Weights of a small GPT-style language model, trained from scratch on English Wikipedia: LayerNorm before each block, 13743 steps.
MLP neurons of a small language model. Each row is named by its layer, matrix (up: input weights) and neuron, and shows model dimensions 624-719. Each number is 128 + 32 x the weight over its row's rms, rounded and kept within 0 to 255. Numbers have three digits each.
Before each neuron's rows, "fires in" lists the words (lower case) most often at its 100 highest values on Wikipedia text that the model never trained on.

fires in: "to", "by", "and", "on"
L3.up2291:123084165165080159129143152148097106143130070135201139125156207102151109138129141128159135147156103184098101138110155170053161096146107075108125095150123104112123162102123148092092130120180163117139133096137122110127144134126153097153076147161168151115149131112109110128135066105153084141

fires in: "in", "that", "the", "about", "at", "years"
L3.up1040:099057169153149160116093141120141056147104164180051117089115120128111152099123135157180106062168123137083179116142136180138101119146134149144113104126132141140159142154154122108128112116084140071125130112121136134172133114154151165138099115147145213118095102169128140120123124216091158110

fires in: "april", "may", "december", "september", "february"
L3.up2231:136102149153127090157143194107179125101082156111147147088162170098183117154148109132146118071131176171138094135112135181160139158138109088154097091084075072156104144159124134169071092220076151097125122071161114147097178121134096117156132122151145123138102076100095128073139143205127160135

fires in: "it", "one", "she", "her", "he", "two"
L3.up4374:145117104107153159099114103166139163108097084135151135132095074140099107096152095123126137144101111163097123179135154187095134159146090069113125191157149133084137168096141144154199105115112183117193176106160099139121119107178127143144085115142144195124172115148140147161167115142079077122

fires in: "he", "has", "have", "was", "been", "is"
L3.up1581:140085215171092114109144219099138138130020137203094085149119117135139122093173122105082137161210103129080151135094128118118112066154155190142141077047145133126128111136124149079132135150111144119102152161137138154099126065132146133138105062214206145148102103108152090111146103126122052154

fires in: "and", "to"
L3.up1654:154141156155123122116152131105130161077098109125159149214184134164123151155114153053147135161103114125093140135094145174089170101150124087156138087125144125157135117132110135101106098100166134142153100105140137071130129144116093160092124108155157116173148131103117120119148050119120129123

fires in: "the", "for", "to", "dumerili", "on", "in"
L3.up1305:116160189137162127150166163120138100121150138125102140133166150096175222148066119146144159175142152149071174130150090155099121152156107124092098147142189137062134171116112133162158183139093163113154138182165127190150154112164140103140140142147122113144172113091150107084175062164106114125

fires in: "for", "a", "between", "against", "aon"
L3.up2643:108103093144167141119098119127128163079151123149126154191135139129093171192047129142117097092130154101079107118173124139069085130139118051083136097142094164148159147129103109094114118160155105085187111140169117123180138124164123149110136142138122098088142201138115155128101087118106108089

fires in: "as", "is", "was", "were", "are", "being"
L3.up711:156095155147165126143107096126129136120137143150095093140152160155118144162134130176063123101154186076067096114117069114127103205121158088106112163151163134102115095197145109105129144141108124120121122158152134158136141132094139106121145163166185180130136162118133139133127118095124116109

fires in: "and", "that", "who", "while", "than", "to"
L3.up1611:124078121194124133127136152142132104106148076137055134157116157113069148136041143135116090144125129146104136114098084138134136098130141131116147080166120133132119101139129100019046118121135098091193166120143107136173144097096150171141175132128114132122160172084112109141123095097076093190

fires in: "the", "a", "an", "his"
L3.up97:123096157171160154146137112121117118114104135190117156119153167088152210147086125123105183125125119164114111114132091161050101122155130086172082153102122102147111119123129098062109133108098119116117113164116109152096164159144152136106155068142083118172056149110110142127158155111144119078

fires in: "this", "these", "many", "most", "archaeological", "architectural"
L3.up205:133091065158206130150119140195106116133108046159119133119167133126102111113158132102136110137130097128100133183136093233140096040138162113137107189119134141135124161136104095104108170156072176111197088107101078146129159136156167092112141106158104131071122130156139159067121119091157153169

fires in: "a", "world", "first", "european", "an", "premier"
L3.up1776:139105178128120188132185194189139126109149131088112113114148117106184131107152126092130104105126116164165132136111122175122131178127081122171122204094156143125119173169127137142113116173045161179140155119134133102118171140119149145120125117194128117155074148117146142104186166207155067126

fires in: "by", "as", "of", "with", "the"
L3.up2095:126117182105093128138163088139137126070141127091123146179152200134174124134143119118061138119122176138123171121149137183082089132169125064109118169129097091148116101100107086105139119125102183163097113149120142044133171117143153130110114185123167141134146100059062150116118086148166174161

fires in: "their", "its", "other", "his", "national"
L3.up59:146126176127088129150197175184099136167078081169093073096128166129149110175157111059171098182104101165076104158115083124176148102183144091165118137148128145120144127148093106090031094100101109124128152118092110100152158114082168130113051143145085163137109157110099175073167168160099086127

fires in: "and", "with"
L3.up1527:139106172113145126130142147061118153124144152104071121151176109156096107172102123153147154054156146130054102118129112113104113179148148095072099081155110107140150147216148098130075100117160164129138081127121128169113159140179121162137157167152199160093087125134086073094100152131137145110

fires in: "the", "this"
L3.up3334:144071113130133096159169087134137131088115130099099089125125129169154099186099175112166099072162165129133122123105133101144136119134125079121138163078174107127140106088110114135115147141080146143074110138137115102157128136063151137154145184084160157124062116106165174128149111223108133114

fires in: "a", "the", "audio", "one"
L3.up3790:126137100168130129131190101150108132097127094163118119163090167136107146116146100120069146177131167096140121133145086138102153126143123091111146139148137116125111125142117109168095119129155201176132106134105092117132130127182170125145130174187141096091153089132125138158131179217172116134

fires in: "is", "was"
L3.up74:138173116137115109169126140122131102135093104106133162057099100169172138141146118133118150149077174155131143121111103081127098184154058097133137127141105106155129120119136128126125140091170155119073146162112141140138148083136105152110147143157150113116183105183095156074102131181118133112

fires in: "and", "of"
L3.up1865:087123163166134089111166169132123079131136111090124144214137172119199086191195120102109121143166192172136112159137156134107146030115125140146139128162208156153148204091134116138141155148127138133122127113172067101177134143135173118153112149181114106122106165082086183114135110151143103162

fires in: "and"
L3.up752:155142045157142138132153088175072123128132019089106128138118133157103114181105099128145095162098141147123126158110101141114139088115146072138148130151172150136112153093154106129083129149160130077177131108122064130136138139090096121135162187152149175137067166158073151110134113127106106197

fires in: "a", "an", "is", "was", "professional", "film"
L3.up377:099156129128156160138212126179220106124151078087165161073192161185147125146174117112135117175102193175163153134148135144122139177155081098096112104157102125127119122133095143103162165195108202128119142160108121163118171134154139109149067134140101136172107126135135112114132125156122104108

fires in: "on", "at"
L3.up4147:086133052102110153139156100163140135121162143164148145143146112139133181135106101154088151131103215126180147124126155123082139057131116094102113179114093132113149174143155131122091101170148161084073156105131144170151140119115112123151108230140162143128152128142112122128103143171151156110

fires in: "his", "its", "wife", "their", "other", "the"
L3.up4198:103142080138134117131152137161112134089131108122124098141106146113151132104175121040053129171090111158160166170124156119109092095164109128148137088169148145098134138116126083152070121111026161146132102093135104098165124096160112126140104167208150115133159182064063207138121130149127086136

fires in: "to", "of", "in", "a", "for"
L3.up3990:148101157122181107115120178255133149132142083108161111119131182124147164182121143123165112166156200121128142089148090095153127136144141126078137177135200164076139129166104113138085197139116139064114104132119040133122140095101179108166136191208133137146180215045153148122132118111088108118

fires in: "an", "is", "or", "are", "were"
L3.up1956:112172158112155115113162104151148144155113087127154132111141153120199151113140116104130173148123164103145147138119130095099080181146107070090121131132088126103111125123144119073145095216164142126101148150116134126102140097127167111137129148150085156180163231133124185116132105191111052112

fires in: "member", "as", "to", "he", "party", "is"
L3.up860:090145136120161138122145161112098097136077098106158122109134087095146146067172125150158145145143127102076140105132112139096155144135104092123114082134116114091143111132135117173170140119052208064118133139204094168142155149161125108154089138132135137138171127127159119037169097155105108092

fires in: "as", "by", "bishop", "appointed", "councillor", "member"
L3.up1006:109110175156097065104117037106111086136106132120151170175167113123106123095187126167050092161139148160157129130162108172097131170115139121104127106164165114154129092070085105164113153110074166169085201160163105119157131085068203118093128166119138123132131109120075134084145078117115137117

fires in: "an"
L3.up4371:133085119168187122099134091149107145143124159152025085164118193143121139146111184109083117142134155118105150129146101057132139183117158050074114125117110120099117155119151108109117108224120125160144138087125118132139170111129161130087153182155112115117107199061129196105107116128116098102

fires in: "by", "of"
L3.up2602:150101147126171031127148128084150104112127150154144152211218186133137128122031125137073096151174138143129153133113149222041084110161143107073118140169130121078108153112122137154184093112099143172065148144186145123099120089136120140064146087146126165137163148153100135143138101090129178142

fires in: "he", "she", "also", "it"
L3.up4241:147133141129101104120181128168149141080100146180101187156147087112117143088170128156147108114177133085190177129140104160119146099136102113100112126098133150106101165089122155140091145115122189191072176107158155115103147079149149197128121163176173136138154123107206072108171160123127112147

fires in: "he", "can", "it", "they", "i", "you"
L3.up2655:127177162120170127174124116117113117064145141121092110114112114128131111119084128098132154165157123139156165120123138090123079122154128125109139185173159158121132145086085125132114106104190114135073142102135137108146197109074139160115171135114135109154152156056073124136113141116140109181

fires in: "of", "for"
L3.up2325:116139119195161056149128107154132105087136093083150139061120130151181160172069133136070120058167218130148126144123092181130095098169131138170106098152138140105109152099119108116100133167086140147078087143136130176180153124083140093137201196145099103130156125119113116072109102153115135140

fires in: "the", "other", "this", "of"
L3.up2137:111083146179128130125127129162150140068123136129086081164142197174163105167042203121131128129197178129097164142108048096116125119162166144121111140099227152140102151175153114113122108135113103140177116101117136162173150105090161135135153154147099082110142189083102154123138144094137063083

fires in: "he", "his", "her", "she", "personal"
L3.up1386:123100141107104122111155130122132133131063129165112089155146159142133159108186157099079118127120109124085157128127104192139074124143142130111109138135142093106113119092129123130187136144103134103094156128138139023126139089122185096100085154187143121147141119090089185080141132128106109143

fires in: "was", "is", "were"
L3.up1247:101128149121181061168117094127131140119126162124048091139105168162157182102110141138096119121137174105053132145111117122183072131125140143063125180129105126098144114195103139163097123127136123072123129178155131159128154080078130137123161125124207113127054136081175130129129071089094081164

fires in: "january", "may", "march", "april", "august"
L3.up2849:109116125162099133133128137107172114101165140087138124127097089111187093092180160152081120102143099187140111123106129132195121175164069169143099076151159139151166102132167140150093126180132161086125136159190098151142149107126129139129078117157123097137088103146071090165133147129114147146

fires in: "in", "at", "the"
L3.up3154:153158194109153147127104162141134107151100101154098143113162138147160151133138091136129125133138092148041190111146119178110172141126130134150143145149194119105123131176073140189103106122075139041098126131143086125135158091121127157160130140132170088135163064128127159128121136142140152162

fires in: "a", "an", "number", "one", "first"
L3.up3524:176170049121151132146136072119137119117141059146124063087074158104198160081155138111115129186108176145135193100149141153110084162126130116164129121144125107116173141180132091154113172164119128057146140131148153100136167105139145144125112153234137105109142162095136152138133129120136087136

fires in: "of"
L3.up1893:180121046128215099168162111093160114086107112144066102117146079165146104151130158126109122123163136167079175176089098135136107139153102140083099180114180156096139122156158121140083171137144129112105066162143116171169136091096123144143112147134121139108095093145158141121124077146076124143

fires in: "he", "she", "n"
L3.up4173:160105137125059073103184083182113124064072079075123149162171180091203113113151096131093129105080136150167105149133066106133135142120110071148150143123202114093091140129115134145110100155104183151077156072135118094111162130157110131131126116171161106144142139103166146089168155146092138114

fires in: "as", "by", "preceded", "succeeded"
L3.up1434:109150151099091123131088085146145074122123156085144162137125070170201136193085128133088117186138151138134183130110123158086120092132146110113152069153163110130100134098117076186146132110093182149074162101201136135159179122137166109140143085084140180154138175110137137108133100125101102163

fires in: "the", "between", "more", "another", "on", "a"
L3.up2065:100151073150164177130170134154109123135141086122146080112136196125165182111083147122154144101094083118158060149148120169056096059138117036071130131114132123109102091119129106056154134096144115115158146139098099105144143091119138096124190154178109118161101135149087158136132166102112117102

fires in: "from", "with", "to", "of", "and"
L3.up4597:078118149167132076146125130072144126084158169127102135217131209167163125164067111111118129157188138109088141144129158147102111089179117128087104126140136157127127116171092141101118082086149129165162149150153128065125121052115137163134086172151121105140163131114104109070146063082141128130

fires in: "and"
L3.up2156:074154183219075116061122146039114086082116203136083161202121094138112163138089095162176133107144133145074164119119074193104117154134109077107134093146071153136125172132121125143074134142179125088074154132121081109114119104167182177134164187134183105116131099134022127136148114191137187166

fires in: "january", "april", "may", "september", "june", "december"
L3.up216:110152168125139124111122095130127122120138165126132127119116069135120113108153149146012118108105182150073127095106114143148111144146136127152114170159182155127138112089117140135096095158149106083200135174169077154163106095121120188154106135124155126150105112157090137130119140151113140157

fires in: "in", "part"
L3.up4366:126139099134128128141146147153158128104145138146132137148158125168129174180086134101169137130181124125102101133097105178073152127143081121086100161139195088047125189211112131123117116235134133146080129141182115119141159090121094107134124190226119081165209107121177102018146126144141176170

fires in: "as", "by", "darko", "succeeded"
L3.up255:147139162091156165141130099127098137110113154087145162135125130097189170114142115099142132136127206100153110161175105184030103126157114093146119133185111143110129176115104137132142124078109223136080157087148159121102174123078149141127117177158162113104107145089142091103133117102134134149

fires in: "other", "many", "some", "several", "most", "various"
L3.up4445:139152094119157127133131162169152146120130060184102108122117097148099216212150136125155099126187165112099135114105165146125053068121153099087115064070179096091124124207148102121079208139062140135128093112132134125132130122187122149071100131167089111170136117127168127077215093102179114081

fires in: "who", "he", "or", "to", "that", "she"
L3.up3936:101111174115063155107152168125199133110099122135158167099163135156165096110096125145169160054113183164140108083175140149158092217122104111128115090098122144098120198131130140145105147168169214148101164087161120124112151070163194113119156149146158101126151137109100108114093161175145086133

fires in: "on", "about", "at", "over", "in"
L3.up2297:115093137125193178132132154085156117110072154139060137128163172130125137072147147153099134101178148111125176104128138167107125071098082154157116174119139131116160177121117109156142132120085129027147159117139126153146126110140097122162118139146167124116176107098094166118150148150161149144

fires in: "first", "second", "an", "a"
L3.up3877:173135109160095095122160145220098109158124098128095093101152173101167105168127121116104172165147186163160104146164072119125118160165121141142121171082177149098107138157138149142108135148095185140136198107109101100141144108143161086191203186196118121103143130132141232124121151167169096109

fires in: "in", "at", "6", "5", "during"
L3.up954:142123151136106098151142151209135118076101100128106147177107161104173190154129111121100091149198152130158116096121130166081131094150115178104112153152185115153149150129146097128067116121079167180127141087155127085111146123154154132099109164190144108118154138090119159116219122087135094128

fires in: "to", "as", "into", "renamed", "named", "found"
L3.up1102:082164094103129095137163073168112126139112115140129094128097129153113069065105133153130180121057146126127130110126110068094168149103111112129099074154134143087133126147153124166121142104144147116118136092182078047114141120107176122132140145097102101155154137111150163081145049119085112123

fires in: "during", "in", "while", "as", "where", "when"
L3.up1661:103132163161160135139083153195110104102123090146067134118190143157174116127099112174172161133167150118147110134145121185114113143103128132120122086105167120163128135120100069052146145134017134119135171175158146107149144094172127114115159171135214129141137117111133161123109116103129121138

fires in: "who", "that", "which", "found"
L3.up2408:129061154130076083128118145142119141157125117162145111133227180125157095204033161149100119058070140210131079093158138123114140158127125073088111143087180135107166136117127139047068115112118140109108126149140112123107149058133115209136109082167173135128101083092126141080183113122151151118

fires in: "he", "she", "is"
L3.up316:168073182125126159154132115108179071087106120122115085126191164088180138125095144133152100128135129124071123213147092092122127082131110109120128107160124139132131138140136101135114100145130140161123221092175133117147157130156146183157098115130172115151142180153154123105124118132081062084

fires in: "of", "more"
L3.up3096:150135158146091105127125152096150137124142067187133127138119115128118157219128107099103122107143105124143141109140070116168078134170127066080117134130166145068130115177107080110094156161099148165115107122135123129159120088121134154147027129146084099121137104121104086083150107132077157152

fires in: "the", "to", "on", "you", "with", "while"
L3.up413:093145108132089137117153151126101089103077134171093120158155143116083130112048149121117114168138090175124153131132135148057127059162073095122104152160138119107138161118133119111126068081163171061157111069151124071116136048090164136144106194171201128122129156031026183175157094158137150132

fires in: "march", "january", "december", "june", "april"
L3.up1852:119098111173137139130154124164167124108167132093147123117118097088137106092134136155072140108120212154112125160133117140180146168162102130142103119141191143163157116159077123095094124192173109113116173171173130149166129124107092149142119121142147107130104100122046103151161168052089122134

fires in: "a", "is", "an", "was"
L3.up1899:115141153127189118126218112175217134114146054089138140111178157153173166119147137124122125151071167145144147122102132103136122159146041060105125070104128120174128106118138141089153145116161202116060137125121130134116209145119131124138079148153170130156129147092094161066127059141122096105

fires in: "which", "with", "while", "where"
L3.up1398:137121138125158138126108154097098156135123090185104098100192098150111098200097104151126123100183101103140090115118127123147099182124145127094115089103146127165158164111150094090159183143037132095120163090150125088130150134144139141133063145141182162123137116113122160120139147156107164088

fires in: "of"
L3.up1625:082141170095169090090116115161148093094115109143060073104091145155157173124117124125129116190070134152124176130143100106135091140135133164098134134110074098108130173206091109135087166125122092088194149129151126145155165078142074116173133124118123091150133071172109092116149052111092123167

fires in: "june", "september", "may", "february", "july", "january"
L3.up118:163053126156179115091156093213157103134166105120151153099149172085133153104174181133128116132160160113120094159084192173121126113158100138134107160073151115167122177090184137064078103165181100071102150072123135146161140122108089124166099174167167181128044096145137121107156113117071159129

fires in: "the", "big"
L3.up3343:157090144150149119194185117169143064130095077117124121103169144150157137118136127159115096095101143106159139127122124095145144139155132079129137129080122125139117114119182091126064136163105142152065144146115118119137143132150165112142108126127151123135167153123130143108163135205124150123

fires in: "and", "she", "he", "a", "to"
L3.up322:155029171124068127117158139119147088118084103161080156167189121125104095115163134126141144110159196164063158143129148165129159134137100157148122149154188124138112142097171108133188134142094128091190167115168111150130171122138223132157116184205128141152083118118094214098140115125119127153

fires in: "is", "footballer", "professional", "known", "former", "a"
L3.up513:088125151127115140120124142135162120122162080107159171095114130116161192145170125132158126095109152150157074097171134156135133121114088146130151097120138132135121133106131081110151157104098131117149189146138112160114216088099127124105097059128177171096096129116111145102148125136093079130

fires in: "is", "to", "was", "part", "are"
L3.up4535:201125142128077085142144110108186144126113125134129167133171126149135145154149121147183156102182189105159144118132090159156122150105043143110076156081113117107112114114114128144158139128131161157121146160128115134101181105151092177118203141138112113120174106134162112079176152175069110115

fires in: "it", "he", "that", "they", "i"
L3.up2895:123043151141134079127141083181159154104103085136142169170121166119116169124080119093081157087176149102139122118116123117096102150133118098089124088142196157090131111144116106111118124139146178167072177121171148118132155080126048156084135131134121165137145148076107166116142170152113115150

fires in: "and", "or"
L3.up2148:142131154138233129156097105126141116170226149176043129104156118148107147140119155127141091137105145191102133110119136124125139099178132136061103115158125107131131177162124119102117122089146098093102170077149123167141161126117087175173160090111098116155051147123121122128114109070127112155

fires in: "the", "it", "in", "to", "and", "a"
L3.up1468:105086195124135117125163115126138137116123138123063162113059165120132164111135135068090108191097208114106177128131144137092142091148100128114115174152169140169148100158131107122148127104151208142111099120128117079101155112132091146124105122196140141087157096068100141112124141134160125184

fires in: "of", "at", "de", "eyck", "john"
L3.up3208:118078043151146085113138114138126104132120100125103114175131107127112153125119135143120128116138098105161179127131109140109138128153101113136106065118113127120132169117128119150144186156120123145130092119131100186136123097057195108149132148137110115139141190096084175143114111142134113123

fires in: "a", "an", "american"
L3.up3429:109129164122152146128155090147120124150131108144116074137057098118148178107144119099157129199085197116102131119125120125149064161118135126140127138154170127106131130131101084154188165155072134091154163160134136162105154127120147122078099174192105124129126112128101118118152128183110064132

fires in: "the"
L3.up2251:119100135190110133090190076198127077124118063090117121154084150133146125134086128103059112135102164167138167160156124132103127098145100073159126129119182123126120132066154055121110117104086140210047179125149082072131152137091172107132141133107158118122127178101055155122160127150166134122

fires in: "was", "is", "she", "a", "has", "her"
L3.up2750:107089127125096091108148114097100107089130143136172074155165117152122147102176132126201128092201124159066149150115142136096098133149137157118130124168160161056142167118098139120124164113149158142159200165173125121112141103144191126114190126155153146150139114112108180090161104147141109164

fires in: "for", "from", "since", "on", "with"
L3.up3277:113133100192124051111107144114109092091143162121147104103158117088082173132076143121097122114140138133132089125155069161135133143085114103139085121113136111169109178147121147084150118151131125068112141131109094163145153081113202130122119172175087139114157146080124137091114136149161151107

fires in: "0"
L3.up3299:112065148139059163165135127083158066104128188171041157099139167113141152147107082111119150068168160120149105111140087126087136106126116084135101085147167118127129181163135122147141136152151152157104154096169117107156142120156148178100114158111181085167129111085147110134118170147138169118

fires in: "was", "is", "were", "are", "came", "been"
L3.up4123:147120141149183090160119105112148149110100096109085104131109179149138165125093138128070145105162169098043114137120104154177066157150121140081112132162197123118145103223138100100122147144145136143115099130143103157147133102089157137129222127173188149136139176103118110087096075120091112154

fires in: "was", "is"
L3.up3049:167115143143110079142117166086168085011127131130132095147126128138157055092190132114138133160154103122098109124145113144169039149146081177127140124171143131101151177103136137154144123139133157161110214156184099093144128148165165122115064097193176107150150083173068204079120128158082077148

fires in: "of"
L3.up1094:064131054152120101137194134110154115127124116132183164217208165139143166162080114097155101110157176117169110147126177122072156066156123017069085087107114148136131142096123112095107099110158131096075124148140102134144144129163092156103136200115104157143104127144106108132157136118129129135

fires in: "the", "for", "to", "from"
L3.up1588:126133149172121027149159146171132088122141152133113118158086106121130147143127136122051118133134176158099143096146126146114120124127097097161127123137223104118135110102132064158124168110084143176038139144138115126161139128096197124113148144193115121135152121078115117056138112124141145117

fires in: "of", "to", "for", "in", "and", "on"
L3.up665:129124194136102092107193124131143144107097120110062155160199198170104146164081138095097112134127149087078188136113148197057157117155158040111127128135209145147131112091132128115123133107192156136102110166144113091136158111102141112118136160129148114161150129123121154118116052158139158141

fires in: "to", "that", "which", "they", "the", "he"
L3.up3318:098169158160118163169139167207144154058177053097084058161163109141151198177132137135130100164142138173167141124161113104184062124151152144087131151128129171157094149141158087131130149169098109093163129132117139120142150071117171093079069153116140106132183191083117136111126123139175089142

fires in: "of"
L3.up2105:155113166219125055171154173119161109059106120102111133173139149117097156174106160057039146103170118143161149159122036107169130117148137114139145146128126122115143191123120060115116130133115114121114128127141127094081136098104165141084118111148137093140165156037068122130131114160135108181

fires in: "who", "which", "that"
L3.up4539:111119121157123127114134119190181139138102078180152068089132104115160202184144163133142128147115139166144114148112125123124078150152127118078132155163146142081131149131130102127128137144062144088182184110117112182118179099122135080153128155178141169150133202128129124124164110122088129171

fires in: "and", "was", "had", "were", "is", "to"
L3.up4437:129108183114095092112103120103144148121140123153128165212133140126098148174083114140128151115087173110117169122161153153107117175126121058110126086135117104169109188110125103090079099081106108158076167119150160113119149110172183158092147177131211126129085184085079138114154061035111156140

fires in: "and", "to", "which", "that", "who", "after"
L3.up3804:091065160112115097134151157136156134089155151157104151194164146124093177160065126125130139162147096115174207107135159195096105173127148068129130139153115150134109173099120142065120102123129131119074124135132136087097151108096173145073107135153204144138119225045111086132120129082161183170

fires in: "and", "or", "non", "trading", "of", "american"
L3.up4599:151195161109071107115116151134109137135142125143131100113157145136145132148132128087157130127144160098113115164103141122128107157135156063091101134162150158150130178109084075099118141097138149127187138115159070170127123126068139083090185126120104141097102180190101117057143105077098098160

fires in: "or", "but", "not", "than", "did", "no"
L3.up780:147101155114229136145133131183140135125207144150084120088102134121087149139133149129166152143159154101117153118147083056132140159139100124105138073160182113157180125150093128088126146132155120117116184099152110180157128105066095173140148130138153136160106155060079142099089158040123092115

fires in: "the", "this", "second", "a"
L3.up3494:114156117103099137132147119142085119092138134183109113116117168106171146143141143104152135135156160156134142108132114085135104160117148116083141141121151128136139183140093097162095103160108149115051133126124112106149161143146133116188131124128119132158102145106092205104147166140142171107

fires in: "of", "during", "under", "from"
L3.up1266:121123108150139119127186135140146087079131107107159116150157130100215124130141117120146156071137137098157142120186140148107131155150099115130104086058069139085130145126107123094115070169125104092107117155158103136159138128150114131137133126122090132131089082156090182105151112208131145121

fires in: "and", "that"
L3.up3508:117154076161168159117143087242142121152146066184072119087113079136123120106141129158164123136122144136158112133076087069087157149161164168061086102173138136091133157164137128171155112118179138137115100073146138172133129115093120084153098172169079134138147124162125123161111142112157069150

fires in: "of", "de", "viii", "ix"
L3.up3898:096108112158152067107129114123189136098081140126133123171146133124096124140113127096128158084170122125124183109115058148128128074135079133125074092117143119108147154111155093143106218122138133098066084157115090156129127082138206100081169163094126140173134144149103136121115102149103125127

fires in: "the", "a", "in"
L3.up724:147093161099129120144158127174143127104130089143081127149098221111163171171158114101086117156067172138111136118098155117109109098136096079136140140136188091099131086178138096125159125129104218128105127128151055068115175120082136133094126182156227139087130109065103179139145126066214152136

fires in: "in", "for", "to", "on"
L3.up2294:138134099151172115081156150143116138181131085112094103120149168138128159158071132124085124151168173077168178128110117152100110057132141140076155127160177107102109146165097121156129151176136111197086093116125118087189161147162130087129124157110133116143157153111132114119117142155098092162

fires in: "the", "states", "of", "state"
L3.up762:150115174159133123115143137187166122124122113126121120147209145133143183137140131098151148128163175183042152123125082070125169138143131087159146071063172124123144129151126097123115122120132152128122122105161069102160136119124106151147191204108128151199081094155145121119164106120143102132

fires in: "other", "most", "northern"
L3.up147:149130154127069119135100087129183125143160133179115125104107103125115117162140128132151145151110150198102185099131162075161101154138127081157124124110170136168124151183112128120142161116078109135160184105122132076133178147152097168093138131122129156152119087093186147067185110092079065126